{"n_layer": 12, "d_model": 192, "n_kv_head": 12, "d_mlp": 512, "positions": "rope", "rope_base": 10000.0, "qk_norm": false, "tie_embeddings": false, "optimizer": "muon_variant", "lr": 0.00334, "schedule": "wsd", "train_tokens": 586300000, "dataset": "wikipedia_en"}
MLP neurons of a small language model. Each row is named by its layer, matrix (gate and up: input weights) and neuron, and shows model dimensions 16-143. Each number is 200 + 30 x the weight over its row's rms, rounded and kept within 0 to 999. A neuron's up and down rows have the sign that makes its largest values positive.
Before each neuron's rows, "fires on" lists the tokens most often at its 100 highest values on Wikipedia text that the model never trained on; "fires after" lists the tokens most often just before its 100 highest values on Wikipedia text that the model never trained on.

fires on: "am", "im", "with", "ton"
fires after: "h", "D", "C", "c", "T", "d"
L3.gate214,192,234,222,238,277,217,184,242,195,238,170,176,203,243,186,214,165,173,160,191,165,173,170,188,198,220,199,188,198,206,263,187,177,248,241,222,200,193,154,144,248,223,206,214,186,222,214,215,181,198,178,206,255,168,239,240,198,156,182,183,211,262,159,227,186,136,196,215,230,182,233,208,165,207,247,170,163,149,230,204,170,174,219,154,227,158,172,177,211,196,223,221,201,232,222,179,209,205,246,155,173,166,188,227,199,168,227,129,246,165,185,224,236,224,188,228,172,203,228,194,201,178,177,221,232,193,209,215
L3.up214,233,226,231,189,190,231,223,215,163,160,257,216,177,208,153,201,222,182,280,157,185,163,244,191,184,169,195,207,157,184,216,203,191,190,202,165,215,184,206,182,193,229,190,224,185,208,205,137,176,225,185,169,204,205,192,194,179,233,173,234,227,233,155,248,209,167,237,185,197,258,240,160,183,191,199,190,192,205,203,190,185,193,230,171,210,240,192,204,262,200,222,261,199,181,162,189,204,218,263,175,204,187,223,303,199,115,187,198,189,197,187,180,194,195,181,243,255,218,195,182,235,168,203,180,173,202,201,233

fires on: "ar", "or", "atic", "y", "V ", "res"
fires after: "et", "ot", "ol", "T", "em"
L3.gate18,213,250,193,252,166,222,220,173,204,219,172,214,239,192,150,154,262,270,175,209,204,190,185,165,167,193,207,237,152,172,205,199,149,223,234,153,229,181,187,154,201,170,214,212,143,169,187,216,191,212,166,259,175,238,228,245,172,126,185,186,167,199,209,234,179,224,184,198,204,196,210,159,220,192,184,218,202,212,195,188,170,176,215,152,199,124,190,205,195,224,210,207,212,158,217,189,234,173,252,215,175,204,150,207,194,200,190,199,200,253,207,160,212,194,194,219,192,196,189,204,212,238,203,189,216,188,176,163
L3.up18,218,200,230,194,241,227,233,221,234,195,165,183,204,176,177,192,209,225,155,225,275,221,173,228,200,169,137,141,175,179,210,188,180,188,176,204,254,210,205,177,182,211,189,220,238,192,162,204,232,240,214,180,163,222,192,257,147,149,214,168,194,192,235,206,204,175,196,237,216,226,180,163,156,218,203,251,195,202,186,153,188,229,199,171,196,200,227,156,201,201,235,167,182,202,218,236,198,182,184,213,177,193,259,228,202,216,187,220,173,185,218,204,156,179,219,249,198,174,230,153,158,128,195,217,242,214,258,250

fires on: "ou", "ond", "om", "iv", "ang", "am"
fires after: "L", "pr"
L3.gate31,189,230,215,215,158,175,205,169,176,196,139,209,218,145,218,180,223,204,192,191,176,200,174,230,189,203,198,175,209,224,191,176,181,176,160,224,202,188,204,204,194,153,175,132,158,168,220,196,207,184,239,269,211,226,192,188,233,208,201,125,205,165,195,167,168,204,154,105,181,235,224,186,220,217,198,213,197,221,181,204,195,213,161,326,177,230,225,221,152,207,215,180,205,174,216,193,259,212,220,161,225,184,249,219,200,181,188,183,186,138,204,179,176,181,203,230,170,217,204,144,195,237,212,176,157,175,189,159
L3.up31,216,219,219,218,182,236,216,256,175,203,185,201,201,218,225,178,171,206,212,264,231,144,196,211,237,180,205,190,242,193,208,193,174,196,143,217,202,198,148,215,147,185,154,246,162,160,230,194,241,236,204,177,241,185,231,173,212,174,233,134,133,207,234,172,184,190,198,211,155,248,224,223,234,165,233,131,190,131,195,190,186,178,223,211,202,158,207,132,162,175,203,183,188,216,201,190,175,208,201,224,139,210,180,203,223,218,189,219,201,203,260,244,193,170,216,202,156,169,197,237,177,221,235,210,243,252,174,236

fires on: "\n\n", "\n", "After "
fires after: ".", ":", ". "
L8.gate248,215,238,191,236,205,200,201,228,197,190,176,192,246,200,226,148,170,193,221,183,189,227,216,236,209,227,152,203,195,210,212,176,152,204,205,239,198,154,216,162,178,153,189,261,172,219,224,230,210,180,222,231,214,132,184,205,136,150,187,214,199,243,212,254,173,192,236,201,193,160,229,197,194,197,191,194,191,156,175,227,206,228,182,225,156,216,145,163,220,185,199,160,221,263,199,216,216,169,161,238,157,139,160,195,222,193,187,189,201,229,212,185,190,175,197,147,189,225,183,206,173,193,189,174,217,176,176,146
L8.up248,198,231,207,144,160,195,138,195,209,197,197,229,209,239,281,133,182,192,169,204,244,158,216,192,247,179,219,187,188,178,181,187,223,167,132,219,190,217,218,208,174,177,152,215,208,187,181,233,186,173,204,203,218,124,187,201,181,195,166,147,222,220,178,203,215,181,259,243,185,218,181,229,217,204,186,181,214,204,181,177,181,224,236,201,146,212,187,200,232,173,203,114,191,194,213,182,163,205,224,119,190,192,221,203,224,190,191,245,175,225,210,161,230,180,109,171,188,216,199,228,172,199,149,221,166,214,214,174

fires on: "on", "the ", "um", "ch", "im", "t "
fires after: "S", "s", "at ", "n"
L8.gate261,183,206,178,229,168,263,228,203,186,239,186,243,224,245,169,130,206,176,210,224,192,202,187,203,173,188,214,223,227,154,182,190,208,261,255,241,185,228,227,176,218,199,214,213,177,237,200,160,244,184,232,169,184,173,223,167,232,229,214,254,186,169,195,134,174,154,244,184,229,243,171,229,195,204,187,150,214,198,136,210,179,290,230,157,235,230,163,176,245,200,142,229,241,212,197,214,228,199,191,177,223,228,200,168,201,181,158,246,187,227,158,182,214,166,177,136,245,190,198,221,240,176,205,159,212,214,190,175
L8.up261,177,225,170,167,227,216,222,139,201,194,215,185,172,169,216,230,161,266,219,159,162,186,201,198,195,225,141,228,199,211,218,223,208,225,230,230,204,211,190,234,156,197,245,229,247,226,161,193,205,241,221,224,199,202,246,160,188,170,164,253,180,198,176,187,202,194,215,180,251,242,223,264,123,203,192,206,184,178,167,200,201,206,289,154,168,200,195,196,192,207,194,239,95,193,256,206,227,186,246,184,210,175,236,185,177,193,181,204,174,174,226,212,221,181,170,197,187,223,182,219,234,205,246,127,199,223,222,212

fires on: "\n\n", "|", "\n"
fires after: ".", "=", "W"
L3.gate99,216,229,191,209,200,255,205,173,219,232,212,217,220,148,215,192,208,198,209,172,221,203,181,191,230,186,199,209,161,155,189,189,192,203,162,218,177,185,89,176,147,214,158,215,230,202,195,189,187,220,249,189,240,164,233,222,156,175,198,177,187,231,235,195,234,175,159,226,186,182,251,205,156,182,156,140,204,237,224,224,167,236,148,166,178,165,211,182,191,186,227,233,190,226,239,185,204,213,222,205,202,174,241,208,223,203,152,272,164,185,175,164,214,213,205,198,150,222,218,180,175,206,208,221,242,168,119,192
L3.up99,221,203,210,99,172,215,215,172,207,249,170,262,187,214,220,183,226,235,202,186,212,225,175,221,199,159,240,215,183,201,147,226,214,195,214,163,226,149,176,190,156,174,197,208,191,216,187,176,175,194,182,186,176,198,183,169,215,149,161,172,155,175,185,191,189,143,163,210,242,215,204,229,182,196,168,174,217,260,240,226,232,209,185,173,215,127,255,228,229,173,238,149,134,215,202,180,213,200,162,251,165,186,212,216,236,241,224,245,196,224,227,217,193,178,158,195,219,192,186,192,183,224,195,254,203,170,151,204

fires on: "I", "ans", "i", "on"
fires after: "tr", ". ", ") ", "G", "sc"
L7.gate244,193,220,189,191,216,200,223,265,263,250,207,208,179,156,203,226,158,215,223,179,159,167,230,185,230,183,182,204,196,188,153,186,243,223,188,212,196,175,196,195,179,142,238,165,198,192,255,191,240,214,140,252,148,204,193,184,196,179,275,219,217,178,221,173,196,219,227,214,162,202,203,214,188,229,245,201,202,223,222,202,243,240,182,177,215,122,166,139,181,195,217,172,214,193,150,223,223,195,152,235,154,183,239,227,172,166,156,186,176,188,194,205,195,206,246,167,202,190,218,199,256,167,199,179,175,177,175,130
L7.up244,213,223,204,212,243,193,182,218,193,204,201,167,225,194,199,199,222,227,203,236,169,201,178,200,158,158,180,198,179,221,167,216,186,242,204,211,130,198,240,242,217,218,204,179,225,201,195,239,169,216,195,193,136,208,198,213,208,215,229,286,235,159,240,161,247,193,143,197,198,226,180,213,182,200,166,168,245,206,240,138,171,242,224,174,214,192,199,240,244,150,256,172,171,206,254,178,197,238,160,203,221,182,227,221,196,202,201,147,229,181,151,158,202,179,202,141,206,182,197,231,236,216,224,182,208,221,190,129

fires on: "an", ". ", "W", "ran", "t ", "m"
fires after: "St", "Jap", "S", "World ", "gr", "ar"
L7.gate461,233,190,180,222,175,173,194,162,187,201,200,192,199,241,195,191,238,194,231,186,229,198,230,225,278,188,231,180,169,258,209,230,224,178,243,206,192,223,195,173,200,162,206,163,217,147,277,232,159,160,232,201,178,192,140,194,192,220,176,179,206,191,227,157,229,175,207,116,207,192,203,198,231,238,174,207,205,183,203,207,189,234,200,222,217,257,188,164,167,265,224,253,189,257,187,208,242,240,190,194,155,192,183,226,188,192,163,202,232,214,173,169,212,150,162,163,166,195,197,177,211,280,154,237,220,220,208,238
L7.up461,198,186,210,203,167,199,199,150,201,222,216,173,168,229,255,179,202,147,226,231,213,169,145,244,186,198,197,221,154,173,231,205,190,262,154,170,211,237,181,192,135,181,198,190,200,226,183,182,223,169,237,198,180,231,163,173,233,211,217,253,256,253,171,198,176,191,214,191,210,225,214,192,213,180,132,170,203,206,206,202,183,243,197,189,176,167,176,208,178,223,203,246,195,222,203,204,172,203,229,145,148,244,200,213,225,124,219,211,204,196,224,237,220,183,165,211,148,225,187,172,201,243,182,207,220,180,243,195

fires on: "r", "ali", "bo", "y", "ros"
fires after: "C", "S", "m", "M", "c"
L4.gate381,206,219,165,245,158,131,198,146,197,171,185,169,220,133,214,168,184,193,191,157,172,230,251,207,198,213,215,231,216,172,154,191,226,230,207,159,213,131,223,236,195,200,192,221,182,197,188,193,225,187,216,179,250,203,248,190,172,224,174,208,198,219,175,187,202,158,185,241,224,208,167,177,186,204,197,217,226,209,155,198,184,146,168,239,151,193,241,227,198,159,241,201,243,143,233,191,213,197,146,212,273,228,165,190,187,175,128,171,210,154,151,191,245,226,234,187,166,225,179,197,249,215,164,208,175,250,157,212
L4.up381,194,237,175,196,187,171,241,250,225,170,187,209,212,211,218,174,167,241,210,197,155,213,163,230,205,163,195,148,216,224,195,186,227,190,163,177,140,193,209,218,273,246,211,224,230,157,171,231,184,185,181,231,193,203,133,162,183,136,236,260,237,160,193,232,197,193,216,173,232,205,235,216,230,254,181,205,171,209,197,185,146,140,202,213,148,200,202,232,237,170,230,197,157,200,226,242,230,164,226,194,196,206,148,171,200,229,252,187,122,164,189,196,188,233,208,175,214,203,237,242,164,177,200,162,185,191,160,229

fires on: "ow", "and", "old", "or ", "and ", "u"
fires after: "H", "h", "Sh", "sh", "M"
L3.gate270,190,237,189,222,232,210,218,183,242,219,197,155,181,227,212,217,202,179,168,156,220,230,222,166,181,173,207,164,215,149,159,178,214,248,183,188,199,243,232,199,179,224,224,235,247,220,215,200,249,205,233,265,206,265,145,191,223,169,248,213,249,154,151,219,209,199,188,204,240,195,194,171,193,187,150,214,226,232,213,210,233,167,229,191,131,222,193,255,244,181,224,225,147,185,203,217,196,265,220,202,168,190,185,219,194,160,218,234,229,172,235,158,220,236,200,130,247,148,201,222,154,193,185,215,223,156,224,170
L3.up270,203,190,214,184,155,140,200,195,213,209,215,221,193,180,227,216,181,188,251,194,222,224,171,196,236,235,248,163,165,214,189,183,151,209,262,170,218,184,270,218,201,163,221,194,138,187,232,210,191,217,256,194,168,184,225,179,208,196,193,240,235,267,141,209,192,188,184,186,219,209,192,249,208,193,183,201,165,218,182,224,218,199,213,204,180,159,217,236,158,236,165,213,167,197,203,152,191,210,191,229,159,161,260,208,200,194,259,166,247,224,195,295,235,244,172,153,147,206,243,241,212,213,209,259,231,160,184,203

fires on: "=="
fires after: "y", "s", "er", "tion", "ation"
L8.gate333,174,166,219,194,188,151,180,198,146,224,201,269,253,178,204,172,185,261,173,165,216,181,246,244,221,224,192,230,204,209,228,164,182,162,203,140,237,202,152,215,187,179,197,240,212,220,157,240,196,192,238,153,222,203,140,186,247,225,189,247,216,249,191,252,192,185,170,143,221,192,260,256,166,184,206,201,199,214,209,170,205,210,216,178,253,199,192,206,236,179,200,189,171,192,184,210,206,127,218,209,190,191,211,236,218,189,258,243,209,210,223,152,160,210,188,240,217,148,234,186,219,281,218,245,190,199,147,226
L8.up333,214,182,246,192,246,180,211,210,195,200,137,240,242,218,168,193,210,203,225,221,214,239,262,214,242,160,222,234,181,222,201,154,154,234,229,224,206,228,219,184,163,133,188,225,235,186,225,195,213,148,195,220,191,192,231,151,176,177,219,177,199,243,208,218,248,137,165,220,209,196,229,270,180,194,225,195,228,255,198,228,236,274,231,192,165,302,163,169,208,158,235,187,212,181,193,226,159,152,216,261,168,199,211,220,144,195,166,215,181,204,183,222,220,240,193,205,193,202,285,223,199,181,195,177,177,179,170,218

fires on: "ord", "iv", "ent", "en", "k", "s"
fires after: "B", "el", "b", "comm", "am"
L3.gate424,237,176,199,123,180,229,225,244,242,236,192,183,210,175,192,146,208,192,240,182,188,192,186,190,203,173,235,159,203,183,202,207,188,172,148,198,198,255,204,226,179,192,217,192,229,170,223,236,175,244,203,207,210,194,142,198,200,152,214,186,233,236,204,193,214,159,226,197,184,201,194,247,247,246,211,181,188,216,220,219,191,215,155,207,166,246,199,191,228,185,159,173,201,158,201,211,194,268,179,224,182,231,172,171,195,155,209,215,178,164,196,194,179,209,223,213,246,171,207,211,160,188,213,179,181,187,159,239
L3.up424,153,186,180,179,189,185,153,163,195,182,210,195,200,153,220,141,177,173,200,240,197,241,198,219,184,126,183,233,240,184,220,195,161,194,160,229,192,159,170,203,173,205,177,169,104,186,218,181,159,217,190,262,219,212,225,187,192,167,153,172,229,194,194,214,213,217,186,202,203,167,156,166,227,162,227,245,190,185,196,222,202,218,203,185,126,198,268,217,195,196,206,247,252,236,139,245,209,157,185,207,170,216,181,175,246,196,165,184,199,203,254,227,220,209,206,240,188,238,134,198,164,227,193,249,157,221,199,153

fires on: "w", "k", "u", "t", "um", "o"
fires after: "j", "L", "T", "it", "l", "at"
L4.gate199,215,189,171,194,167,228,249,161,269,183,165,160,212,246,230,184,226,151,178,142,214,228,162,226,192,227,170,143,169,185,236,215,203,206,195,191,188,179,246,132,183,191,218,157,211,223,239,186,258,179,187,219,214,206,249,196,192,240,221,180,229,194,168,254,191,163,244,218,211,133,189,224,234,204,219,166,225,236,270,225,180,184,212,221,201,199,174,145,163,170,208,225,221,131,219,176,168,241,207,230,185,182,196,173,229,216,178,177,200,247,266,215,178,214,223,235,189,169,222,222,161,177,213,245,221,176,178,218
L4.up199,205,240,219,199,239,179,218,183,188,210,178,233,186,196,183,232,246,217,187,227,220,189,211,195,241,209,172,212,180,192,185,226,236,200,195,245,222,188,218,167,213,179,175,126,197,229,181,225,214,195,209,159,200,156,241,156,201,223,197,124,188,174,204,218,192,175,230,175,190,216,206,260,228,233,243,193,214,183,228,231,194,205,118,165,196,176,133,233,196,222,169,212,196,217,206,112,254,277,215,203,232,150,221,204,217,227,235,256,179,159,198,242,207,188,203,189,205,239,201,157,230,222,240,174,148,190,188,206

fires on: "==", "|"
fires after: "y", "s", "tion", "ation", "er"
L7.gate41,213,199,232,228,151,234,254,191,191,189,198,196,268,163,201,224,161,197,170,160,213,230,184,200,191,205,191,158,201,184,223,133,203,261,261,137,164,223,203,178,210,161,244,227,213,248,189,222,185,203,133,157,241,146,188,206,145,279,163,224,169,210,209,179,209,212,206,200,213,213,215,247,178,198,227,206,218,250,179,204,258,188,152,180,147,239,207,235,163,198,207,231,203,219,216,247,243,221,242,251,196,189,174,173,192,220,167,222,178,196,231,172,248,198,211,215,205,216,177,234,174,240,198,235,189,186,147,173
L7.up41,141,236,251,178,164,205,209,215,210,205,160,195,197,185,188,195,162,180,172,222,238,204,249,212,237,183,200,188,221,138,213,174,208,210,216,131,232,190,157,203,245,185,210,245,231,209,217,212,179,223,167,188,227,214,259,135,218,209,192,208,186,234,181,220,223,145,231,173,198,230,247,192,171,204,211,202,222,222,192,214,207,278,190,172,232,222,209,174,191,207,194,157,180,222,190,207,213,202,186,159,187,169,232,189,215,173,167,196,189,178,224,230,234,273,172,187,220,163,230,217,242,239,224,203,193,200,145,173

fires on: "all", "\n\n", "l", "ors", "orn"
fires after: "|", "h", "b", "H", "A", "Eng"
L4.gate241,218,168,187,172,181,215,183,239,179,179,194,172,219,238,232,197,211,159,228,173,221,225,194,220,218,205,220,209,205,233,178,220,192,218,171,197,220,183,209,228,184,279,212,201,201,247,146,234,186,179,281,200,209,227,278,222,214,165,234,207,175,168,207,243,205,176,211,174,246,199,199,160,177,193,266,251,188,219,161,217,174,211,200,175,169,209,165,153,217,174,145,116,199,254,176,218,189,196,199,175,213,213,161,238,201,168,198,248,204,244,217,187,244,164,224,188,190,155,221,179,185,255,233,173,253,169,144,201
L4.up241,177,189,214,260,183,226,171,185,162,210,240,219,229,208,177,201,227,208,174,182,215,237,208,191,191,202,193,212,201,181,170,233,196,152,216,187,240,188,169,243,205,182,182,197,188,214,176,217,167,177,255,209,195,195,217,157,149,226,216,143,188,174,214,232,243,184,200,207,236,180,196,162,157,140,222,193,210,242,210,225,180,203,196,227,203,152,203,211,189,196,217,191,156,270,191,158,292,234,166,176,180,172,274,248,225,167,168,208,171,201,195,219,245,183,169,183,251,200,242,265,177,203,176,221,175,156,208,185

fires on: "I", "E", "ever"
fires after: "| ", ". ", ", ", ": ", ") ", "- "
L3.gate131,138,218,218,207,197,211,202,142,209,175,216,251,154,211,227,229,241,145,224,205,164,199,216,143,168,187,243,163,205,193,208,201,201,242,210,246,174,171,226,241,187,180,193,226,238,212,191,197,208,266,221,252,180,221,245,164,160,200,248,136,194,157,194,159,222,171,217,196,246,141,213,196,212,218,188,203,182,225,199,240,202,214,207,219,235,199,174,197,202,220,158,232,199,233,173,179,187,202,186,189,182,229,157,174,180,154,144,198,196,193,194,193,213,227,249,204,210,194,228,203,226,173,289,181,267,190,226,196
L3.up131,211,178,198,200,141,179,170,203,161,198,222,183,204,183,236,124,258,257,202,214,229,200,185,234,211,211,243,183,161,178,175,158,194,180,147,235,180,214,224,237,181,181,264,209,256,202,250,179,197,225,215,157,160,176,168,203,213,155,256,183,212,194,219,211,229,180,194,171,255,173,198,235,180,226,184,166,170,190,226,201,177,190,167,225,256,227,207,181,224,178,196,191,198,192,192,194,211,197,224,190,163,189,192,254,213,260,181,211,156,198,135,190,145,198,174,223,238,177,207,212,159,195,208,183,203,246,178,189

fires on: "e", "ens", "ob", "in", "v", "y"
fires after: "Cor", "ic", "c", "tiv", "od"
L3.gate402,250,214,234,135,205,233,203,212,223,211,206,152,222,199,144,210,211,169,257,177,210,175,182,217,191,219,139,229,226,211,159,204,173,201,154,239,195,186,211,234,240,198,225,209,161,215,151,209,282,149,179,157,160,210,189,206,257,161,226,232,175,230,236,227,247,182,204,252,201,181,214,221,238,225,173,234,186,191,231,216,268,217,227,179,192,148,226,209,226,219,232,138,149,217,193,172,169,186,214,154,187,163,182,223,211,214,189,199,183,188,137,198,216,190,166,213,221,220,131,196,258,149,203,159,244,208,218,157
L3.up402,171,220,220,152,244,248,171,192,206,195,170,180,244,217,193,215,205,173,214,185,212,196,212,169,202,207,184,228,207,189,201,270,190,263,198,223,225,251,200,259,217,174,153,209,236,266,230,225,199,259,213,209,203,174,217,191,234,202,191,206,219,252,208,224,224,155,170,224,215,256,195,161,174,209,182,213,119,170,194,236,181,235,203,234,175,218,196,192,186,164,211,186,225,196,152,241,180,211,214,199,209,204,183,168,245,229,174,205,235,198,218,189,211,203,237,197,186,208,178,263,303,217,189,207,205,165,176,232

fires on: "ud", "urr", "ati", "ac", "Ac", "op"
fires after: "st", "p", "c", "C", "St"
L7.gate419,190,218,199,249,222,220,240,165,246,248,252,226,163,206,144,127,187,215,247,218,267,193,180,193,216,199,252,152,209,199,184,155,207,247,243,190,220,154,171,140,259,168,212,221,276,173,230,199,199,243,187,213,140,215,196,209,223,229,173,231,194,181,241,171,187,192,164,162,153,189,227,170,260,170,214,183,234,185,213,201,157,211,215,203,195,195,216,253,136,223,185,215,219,169,191,210,160,195,199,163,178,187,161,175,211,198,184,181,165,191,197,144,220,164,205,190,237,191,201,205,179,229,194,263,123,155,235,187
L7.up419,237,191,230,218,208,169,180,229,229,197,183,238,216,185,242,224,210,201,179,178,200,237,160,230,198,217,243,200,247,164,183,204,182,228,179,188,217,238,227,224,217,201,204,213,229,254,204,229,194,140,234,236,156,206,217,178,225,194,230,211,233,184,125,143,150,174,255,206,185,171,209,189,195,279,196,221,281,187,233,223,168,168,200,148,214,167,164,226,216,178,156,199,145,197,181,235,206,198,175,177,197,189,217,190,170,181,175,150,181,210,140,216,163,159,235,200,236,159,262,192,213,186,175,177,176,190,188,224

fires on: "ar", "ision ", "ac", "up", "V ", "am"
fires after: "ev", "ol", "le", "tr", "T"
L4.gate350,214,241,194,176,145,215,194,181,225,185,211,208,160,154,255,154,187,187,242,206,169,166,175,204,210,172,176,211,185,179,197,235,197,177,244,209,176,202,208,142,248,136,130,188,146,167,151,191,207,215,161,181,151,264,236,165,183,172,167,218,212,140,168,170,170,177,183,199,205,188,212,127,129,252,212,238,158,223,218,190,230,190,203,189,189,190,214,177,229,182,164,252,211,184,203,229,284,198,210,188,175,209,175,217,163,191,243,208,213,207,199,192,222,168,220,217,235,139,151,161,198,211,206,211,214,198,206,214
L4.up350,164,205,158,216,266,227,208,208,216,213,175,171,217,222,220,173,144,224,219,188,201,198,187,159,187,161,230,182,248,216,229,260,183,161,213,220,191,128,237,137,191,189,147,240,175,175,162,237,156,218,142,209,193,265,224,204,160,171,223,176,179,215,149,168,190,190,233,210,207,256,173,184,185,213,204,211,208,244,263,220,219,234,203,236,208,190,205,167,227,161,226,249,191,178,229,204,235,186,240,186,181,242,217,183,234,175,152,198,192,222,201,219,214,237,232,203,240,172,187,209,227,208,241,191,178,197,183,247

fires on: "ed", "ver", "ong", "os", "sist"
fires after: "cl", "con", "O", "ne", "fl", "l"
L7.gate271,201,230,229,173,143,143,181,178,219,232,254,244,184,156,186,180,194,200,215,174,213,220,178,118,184,215,213,239,194,223,189,256,215,206,198,165,270,177,192,191,216,191,135,199,173,195,271,184,215,253,196,258,116,240,197,252,142,227,231,177,167,178,188,235,235,221,175,196,229,206,184,162,204,224,188,200,221,202,221,127,173,165,185,208,206,189,142,154,246,185,258,154,195,214,198,223,202,194,190,221,215,175,188,208,188,173,207,194,195,214,160,225,207,192,173,195,222,236,191,160,187,123,212,215,222,191,200,220
L7.up271,229,161,184,223,233,187,198,169,192,205,220,178,151,226,172,167,205,204,172,191,203,198,141,252,198,244,218,213,201,172,130,168,211,196,186,199,183,223,241,198,239,203,219,212,201,199,218,182,193,223,202,252,197,220,190,204,150,161,219,234,208,248,215,221,206,194,192,205,173,197,174,162,175,182,135,157,210,182,183,186,189,195,227,212,196,165,173,232,255,169,170,212,165,236,201,230,147,214,218,196,205,209,196,172,166,193,225,197,188,164,128,160,91,181,195,219,194,185,215,205,159,198,156,209,169,151,212,241

fires on: "r", "am", "at ", "ang", "u"
fires after: "C", "ang", "h", "c", "Car"
L5.gate419,273,158,251,220,202,155,222,226,208,222,171,227,231,206,229,194,185,203,208,164,195,186,190,238,190,215,251,240,171,176,246,171,186,202,187,201,197,226,208,190,181,203,251,212,172,208,231,208,233,185,249,198,230,164,189,169,193,188,162,213,257,263,157,215,193,226,218,225,205,239,229,175,231,191,226,219,196,280,205,192,162,158,176,221,214,156,193,167,195,205,228,208,174,227,189,214,200,189,267,145,218,214,153,233,167,162,157,142,157,199,213,184,210,228,201,244,215,202,215,215,214,208,187,219,210,225,209,170
L5.up419,226,224,216,274,219,193,203,270,225,222,171,244,236,163,192,206,218,133,188,123,268,221,138,199,225,211,233,193,212,164,187,164,178,211,162,180,178,233,207,199,245,233,264,193,206,214,221,163,234,214,199,198,176,227,195,197,189,141,233,221,188,250,174,209,183,221,184,229,233,219,180,159,210,239,224,235,193,237,214,216,176,135,207,162,177,156,205,210,230,202,223,240,180,192,205,206,200,215,184,238,223,165,207,229,216,167,193,169,216,181,234,248,218,209,152,218,212,224,159,174,211,173,202,216,205,195,172,238

fires on: "ord", "ship", "op", "ouse", "ation ", "ce"
fires after: "Rec", "h", "o", "st", "sh", "Sh"
L4.gate329,204,264,215,208,176,194,140,233,192,222,162,251,153,204,241,238,261,217,236,162,200,197,199,190,149,202,226,230,202,241,238,205,139,175,173,217,261,167,222,180,185,234,173,234,204,158,207,235,246,216,200,174,179,189,175,224,214,211,166,160,242,147,184,187,205,171,193,205,193,233,225,136,155,170,167,150,271,165,205,210,206,192,191,163,184,173,205,215,161,207,167,275,205,200,198,242,204,208,200,182,195,210,234,171,236,291,239,208,233,233,185,230,237,196,195,210,178,200,187,212,201,213,208,218,172,219,194,141
L4.up329,238,207,177,218,156,196,227,269,189,192,174,214,216,192,158,207,170,166,155,167,210,152,212,228,197,183,230,174,180,181,184,195,159,125,199,217,222,211,179,187,225,224,211,171,165,198,228,220,206,193,210,220,217,226,213,259,257,232,219,205,209,196,181,260,203,135,198,136,128,202,151,208,191,164,216,210,185,247,186,183,244,194,164,184,222,203,165,119,138,182,179,248,191,190,197,207,223,162,116,178,191,192,244,163,223,237,195,229,248,255,179,219,213,205,197,241,166,194,167,221,194,152,208,188,198,211,184,175

fires on: "e", "k", "ed ", "t", "te", "d"
fires after: "it", "ch", "at", "p", "id", "di"
L5.gate494,193,198,234,222,254,178,221,190,242,228,238,235,160,270,206,226,243,185,146,218,260,185,179,198,246,163,165,200,189,154,233,224,193,232,228,185,196,237,188,170,150,165,228,166,175,227,170,222,250,203,232,215,203,196,191,194,163,228,223,204,181,242,187,154,229,180,196,188,177,175,187,231,182,133,238,193,159,193,225,227,180,205,206,210,168,226,194,188,227,152,230,211,234,175,228,152,225,200,268,242,232,164,224,176,191,146,143,127,252,219,221,174,214,253,223,218,211,193,171,193,226,197,187,200,186,163,259,234
L5.up494,228,207,214,210,226,224,206,179,251,188,174,190,138,220,227,217,193,212,152,191,213,210,209,199,173,230,186,170,173,155,206,217,223,241,175,163,247,245,185,190,184,167,171,221,234,230,196,241,209,204,211,188,143,198,163,196,220,214,220,157,183,182,170,173,206,202,198,151,183,223,221,123,202,159,183,179,230,178,178,151,184,242,198,217,222,172,160,205,229,162,197,157,229,165,221,192,231,121,205,226,253,187,239,199,199,152,196,226,253,201,214,182,213,180,162,149,198,185,197,240,203,182,171,138,135,188,133,239